config = dict(
    norm_place='pre',
    attn_scale=0.125,
    init='normal',
    init_std_up=0.0236,
    beta1=0.95,
    grad_clip=2.0,
    seq_len=256,
    dataset='wikipedia_en',
)
MLP neurons of a small language model. Each row is named by its layer, matrix (up: input weights) and neuron, and shows model dimensions 48-143. Each number is 500 + 50 x the weight over its row's rms, rounded and kept within 0 to 999. Numbers have three digits each.
Before each neuron's rows, "fires after" lists the tokens most often just before its 100 highest values on Wikipedia text that the model never trained on. A number after a token or word is its count.

fires after: "=" 56, " a" 11, "  " 5, "\n" 4
L10.up368:512480489508494507535672547393597441498466481515479534488494522407469537482449527441519509535520524499519457445603454432609501489475580547576474496479506534528608452526437509534459615510480458446560526449546519454519616422516574552524480467456494444479487550493420470524499482576508537508

fires after: " the" 38, "s" 7, " The" 5, "The" 5, " out" 4, " his" 4
L6.up689:457431547517480513454522526504448445506502471492511489486517530495488524530502581495461548489493622499477503493457567524489481539529513491515496437510366504467459502473480484558436478586499303518409522482502494579545400484535534488489528488433477484495456465515398511492503447511510514488

fires after: ";" 19, " |" 17, " C" 14, "L" 11, " MA" 6, "|" 6
L12.up520:496521483478489461499494509492412597496527511444519429474512373488479572416534523407517448450452478564569434476499446493429537511496570441514485465526514528587559490589514480582530538448467464521602578468450486505475547441461496510482521505471610385487451483453489489548540509471452450410

fires after: "-" 20, " \"" 17, " qu" 7, " un" 4, "'" 4
L9.up362:403552487484456432539500545526533450449505559461519468478474446476501450503520568591570538474548513574514406519583464453436477480554447519540388535519466580411485506486427438574587515485490555587463514455479454623512512528561483414468455565444544446498520546503493423426395586502466544543

fires after: "\n\n" 22, "°" 20, "″" 18, "-" 6
L4.up763:501526495443485597517565492435512577506594503409500471479509508514476444501466575433530509480604463511505486401585484435539571516434531423561526491494482492599455528526503547556552584469471452348524483507564436524440563472566493442487485562522534559479468509482496467541451574419496446474

fires after: "\n" 41, "." 35, "-" 5, "\n\n" 4
L5.up261:475571517483537476487560526454488481430616524512483502480457540468445463542507568484536512456551333507528418439481434532513553531442463464507464493488533497531554463563506464488541491490469559604428582526501489406583526410473540535567461511559376458518547573492557480456437497419507527479

fires after: " |" 42, " a" 9
L7.up229:533392526484511499461489522463544466439534468462555546522465522526511450452475577588554446470421562521461551405484573596431438492547507476475493425517460588458468407448514443572482531492483422436466519508565475466583483412600506447507537499418474479501496471509466570506491454543453481458

fires after: "|" 41, "\n" 11, " 1" 7, " 3" 7, " Total" 5, " 2" 5
L5.up195:417410471546445390501554532433426592486540583531572583483468491528478473552469562535562515487518416511433436558506452501530544558439505433473535568493436544459583480527491526566501496548410558542542579480488507439471527521542549544479569514439570532473460604460512561525465470367566514411

fires after: "-" 23, "," 22, " un" 7, " dis" 6, " re" 4
L10.up82:469449492485516485500583505557422511485461488488487566548470535543388592506501536496507515536490437464514494482526478530519557518483416555492468476466492449543536490554483632478566411492524522556466552447493542541481496467557589385469456562459478449558497539485488511476566531421502538567

fires after: " the" 40, " The" 12, "The" 7, " his" 6
L13.up174:484415517544592522415581528461547535467564478499536493502454505487436537570485542458478429500486498425503524560448493504427485509430446434499515444535499527438561451495549542549493399536513492522494487429517464464509520470502546489490462580471476415501478557558365414379495557498519453476

fires after: " |" 49, " on" 15, "Ju" 6
L7.up627:507552461549539593531431504455608480479565637508581474533500514492465635471429465437606384605530445483506511431444502504577537484522513510539441539530492383453531492509443574571548555481533545448495501405615525513444517424505498442419454536485522592424518505458485469513486527567471537555

fires after: "." 25, " \"" 23, "\n\n" 14, ":" 4
L11.up549:385508544482593514494533490483466530476480535469458568512434518415462448506448579485447531550527514532468424494606464594442498507497422554482530439521535523413530456563515623519490571477495541566487542483476556553520482377428474493498449455523539438472533582480524532444524522451537462570

fires after: "|" 30, " Gold" 10, " to" 7, "-" 6, " •" 4
L10.up146:525542456558486483464556553508465515489540626502588528546436587558479548420504499488535396576514403560491585520496447431439528563502594514548513527433478488499539440513537531513540463577446475469491519450546393483587557408594543488474419533451504622604519502502479521509488485441509438521

fires after: " |" 32, "=" 9, " and" 9, ";" 7, "|" 5
L11.up192:466554464505471480406533513519452538553554563507578523459377429536478459439606556602463422548533506475488513482573483534522529542544465394413583468541459471515548508576511534523477517487534556433558560523521415421528532448524455478501558496450532555490476472557562524511502528495467454442

fires after: "\n\n" 33, " \"" 19, "-" 13, "″" 7, " (" 6, "\"" 6
L3.up176:518502575491506502453432516477570477490406546474537482450498475404426561485511582582520486545524499577518560419581480477370486509473382484505500499510598465532433498489429507491583445491521486434490502475566364527451552419493523411484382558492547480512517459470543529475509617553484537507

fires after: " /" 22, " |" 19, "–" 6, " (" 6, "|" 6
L16.up73:540599477510471429479514565525449529531427476541570497477427440421393630490549668580483466516480408452586425568593453476495550473464464519433512513488446524508504511477524522515516548526435516481602529463534499473489540519422514500470516437502519469425529501432480514490527500490554463491

fires after: "." 43, " J" 10, " ." 7, " S" 6
L11.up54:402465598513607544505500513517455481407458453493483542491499597502481568515495498516491515443496570660442453545538476448367554473444537455498450486564477593371464443469552526505652486508510528561464531508476466579495550490514524540553508451565510557538528532455461603421401504457507595477

fires after: " and" 21, "-" 10, " en" 7, " \"" 6, " on" 6, " conc" 4
L11.up428:457455489532474502428526489494420455478553493462506513509475545516489545390487464529413499528486501555493516563565476567437477522553413485548409517534399540426469498491569671594612491534455516505542555444494508463518522482489530406437515590445496436476488512474555472449435438416506534530

fires after: " |" 31, "|" 30, " (" 8
L9.up107:608427608568562549530575489551554422437509511475444573481452532472454576514446462520447440539535465468462524504463465520429535440511498494482473499598503515435432443528505497566528440562415411495387551416547566443508516461461493475536591556574477489479545520434407474387422476458561424528

fires after: "," 31, "\n" 20, ";" 11, " Battle" 5, " —" 4
L13.up154:481587507537551449517506476508563488522503513437473488534424460532555555576360467552514551531587449528497457462551487559555467543466444480457384463498457435514537505492551597535505507577454441620493462486504540493539515578462472525478489443483565393495514591419456484548500546480532499457

fires after: "," 21, " in" 18, " to" 8, " from" 7, " until" 6
L7.up127:520541588579526468496486486465471466465523528520485572544462425476536614485475494496543411471506550494512491492454477519574438533530555525550480429562503464581409488443563464527575567540496510464528512422462512501479493482468504523544547490571503493415618447468505528656515464571514442430

fires after: " |" 27, "″" 19, "=" 14, " =" 7, "ea" 4
L14.up741:449528433605502483471565591475519617566518502526527564430438410537424486432481466475501439620576418592539492520506453519422479507505512415464504513491528534561543464545429512590527511437419505431577586470510449440478512401591489444435516506540592445593468496539542457625506456486460507487

fires after: "In" 35, " In" 19, "On" 7, " in" 6, " On" 6, " until" 4
L5.up201:521577487512491477453478497477414450484581547474505498452478472486525554527549534509472416553517417497544533458519468566487489526548473399470488551586603460494468488555508497503546512531428595438417522469518553497444479531482511434482438458431466622403552617444488553541464486511508442545

fires after: " was" 25, " the" 16, "The" 7, " The" 6, " is" 6
L13.up510:435463468476453521466464539413434435464569658479458535543466526506646544580461609479493506494523380549528410483426476464509505510449539524526498511538513533506527544505451602501525551547442529476427497364463471450544526463488476409466496425475508504429586511537505624498513541482524587513

fires after: " the" 30, "The" 13, " The" 9, " a" 4
L14.up701:411529475496502497465510482478558469560503515448493572494427456435534493470531502509581586497482418531546485524523459576587526466476546476480561477585446567509591493530453555539498559515475465515511595507440496385471554376530505553407597511422521450433516482497539604441453511502530496456

fires after: " |" 21, " at" 14, "|" 11, "-" 5, " At" 4, " which" 4
L16.up564:439579457525552509573582578489612490526501528459512435519466505522467561579409578444527458565569458497373543548465472480483586523553523371427499462442457543459471431487509466546501518558516573399444454406516477480472493500477614548524438573463536573526521497530551479407524542440424520443

fires after: " the" 41, "s" 10, " his" 9, " its" 5, " a" 5, " His" 4
L14.up472:508569499536506445487621505476593488445501525520519563440407579422483373515511511458540574521504536542453503553482477595453524490536453574555466523619462455451484418556581471529439488537492512414455538520498488485493537448454510435461516567442504518466544597449505456432415503507462513443

fires after: " |" 24, " in" 16, "=" 12, " to" 7, " has" 4, " the" 4
L13.up758:598503453493440518450539545451481497487508572543501491500394470517548467513567594458486601589510419447491526568549467426489497553537490437510526567489500557508460513574428522500483493560614523477542600538398456573474437533456461485491522407482509569459503511507512524511480562499532482500

fires after: " a" 23, " was" 18, " became" 6, " as" 5, " is" 5
L11.up266:464498492442617548456492513413538502531530534506517467463569514363537515529465532512581631529551480416479464491583478452515465552457480522543536471479517562492578516536448472449528568445441401413452520452554466520466585533453370475481479467457531495524585516459486636506445472502526550428

fires after: " \"" 34, " un" 15, "-" 14, " dis" 6
L10.up681:488439568501441524473433535498549509506498502504451479468512482434492517524600586499490532540579502504530559536541478552418470465431521496404486508510544488441611477510464548542457467472417543571392538472442500468525595413417478367434419567447478496547527607489484547510530598419579457592

fires after: "." 73, " ." 7, " Th" 7
L13.up693:433533473542538541510599483477589476479515535479481535493433457421572513539464561410434566508480458490501421517461466507479536648434533450448492483579517457452454438471515451583589481450445589520443515505473536557451520546502547476516466459530533550539496603474507566509407585508613517537

fires after: "In" 26, " In" 21, " During" 6, "." 6
L9.up729:485516607517503491550555510530483451407527561522582536483411456516535526497389435494572452452518429549506431475549464527444574499532449444460531448482543444507486479483493571577542630566444607435545574486459525543466517511471552518488527517519444617487504593561480422495444534363455455487

fires after: " the" 30, " as" 25, " W" 6, " his" 6, " e" 4
L14.up543:441480525525604491464532528433514494470517552544472486485520466533577629510485533532575499497509492529474551442452443549436540522368430502438513463482516464453605505580484499528483515491513409534577562424370501520511521588479608498495497544532487561451472527538542548441474600363514467494

fires after: "|" 41, "-" 16, "\n" 8
L12.up54:549540511442494507504570515472528513520544607529492510495407505490464473449459591516575461498500401421486485478485461549407528522471500443520472557489493460547485498533516557512435531511422591500505467512458343473434464622557499516555552523438413567480484559464505598541453499390556513461

fires after: "|" 58, " (" 19, " |" 17
L9.up571:443564467552481453566564512555455504470482494505567554602503437530441578578492573470505489556470351529441508543535487450497571535508447533520398461550506529465554511544475552583543440507566550493516560436487606478587516432572387433530541553525559461492479557492519474487469453462598467499

fires after: " the" 31, " and" 13, " The" 5, " lo" 4
L5.up430:450433489462511500433558549504589497551385471477510548515471436605472510502510556555500520478500531562506482544518495460423456560405496523460441451500519509450593453497591451516558545538419411564487588507537615540487487488522416488496421507492487420530556423465506527515487501434537511611

fires after: "|" 46, "=" 40
L13.up473:486491488541490543572572543459473434546371531565541510527475506512372552561385479369392440569491490562460518530566447542516496465483561483518478508541463484549575507591554615569516435512474517545482546442518519395551528478576443516485548604527536511537486569484504512641548513398546511512

fires after: " was" 38, " is" 10, " re" 5, " Mexico" 4, " were" 4, " and" 4
L11.up417:588423497532543561528584484447531472507462518553450497435390587438493516542517532452581493468532476571453531491497465432552557577543484525562542374485479447521515489573478542471532515540496524415545496411513490521462502448467435508478432511510519443429475531513400502573557533469559578437

fires after: "." 42, " at" 14, "'" 5, " to" 4, " $" 4
L16.up238:382551468507523488568588524520452523552481503484552520506503562507500521471574491516537498553525498579515403521483476445428630498501455399566492561482513565536422471457569415487590464488486487385494458524491434493490573551477552467508483582536472562566560536499516413409503504391448463561

fires after: " as" 32, " the" 23, "s" 7, " a" 6
L12.up615:438507443554500547552541557473420460512562543474483435520465533482523527582541635524466467430512466585457567518632485432403506579533514560511401472570549418394535456486551574469441479593369509516527481450420510543498490519510495464464493510409451511443543600552498549518490495457477586491

fires after: "," 20, " a" 16, " (" 10, " |" 10, " is" 9, "N" 4
L10.up465:556455494465544526551595507539590470483432557512439574473443494496426480524446570512620427560473434505495554482455514483439569516562514429469438426539500437480517494495463517508457602495446435503416583449520643471514535408564455499437498466593517484424577524501337480496522462520551530507

fires after: " in" 40, " to" 11, "|" 8, " at" 6
L12.up753:579537518543423469408577493503502432521551491512548509432511518501520520517527438619464600577503485526522493475542451471448579483515498378514493597503494474525424471474501551560501565573421437448523586519424526602439498526472502470499471607591449578504494508471424566526484587481605502572

fires after: " was" 26, " is" 10, " became" 8, " of" 8, " one" 7, " as" 7
L11.up112:477446530518491581434524505486553561519458570553449580488506507470500577561520462444491531497504488419537498386573481483501557514380482619513495417550495510453498496544492505504470503549426437446422514391462522417470570462595435439495508520500461540526529572520494497451530532477565550495

fires after: " /" 20, "-" 18, " ±" 6, "|" 6, " votes" 6
L7.up128:492442488515465509402623534507499528541558452419448481370445420435484492451489559584512458481558437550591462422526487437482507461460404528503511498540417505564402506567548469437513582517563547419524556450555474570515521560584487469363520464570552579499485560412422527513581570434520531448

fires after: " the" 21, " a" 11, "=" 10, "-" 5, " The" 5, "The" 4
L5.up424:497418525498403556466607511534482530415574581551512571490442524463425440549461588505511582572496593524413486483542504503490471454566540513567486462551393574449569504536524510497535552566447488444573513476497434540420501412470460473567486534463425586465436512457512464577461546485472399539

fires after: "." 42, "\n" 25, ";" 7
L9.up118:430554551562574432516533481476454429492520591525458538454422533553561508465459489418481481472554443474426480484394455505500533596453500464520526557495504428470450469490496486533545519545497519568420490477547512480472493448469527561525496563510507445550525508411480527487499514442500663518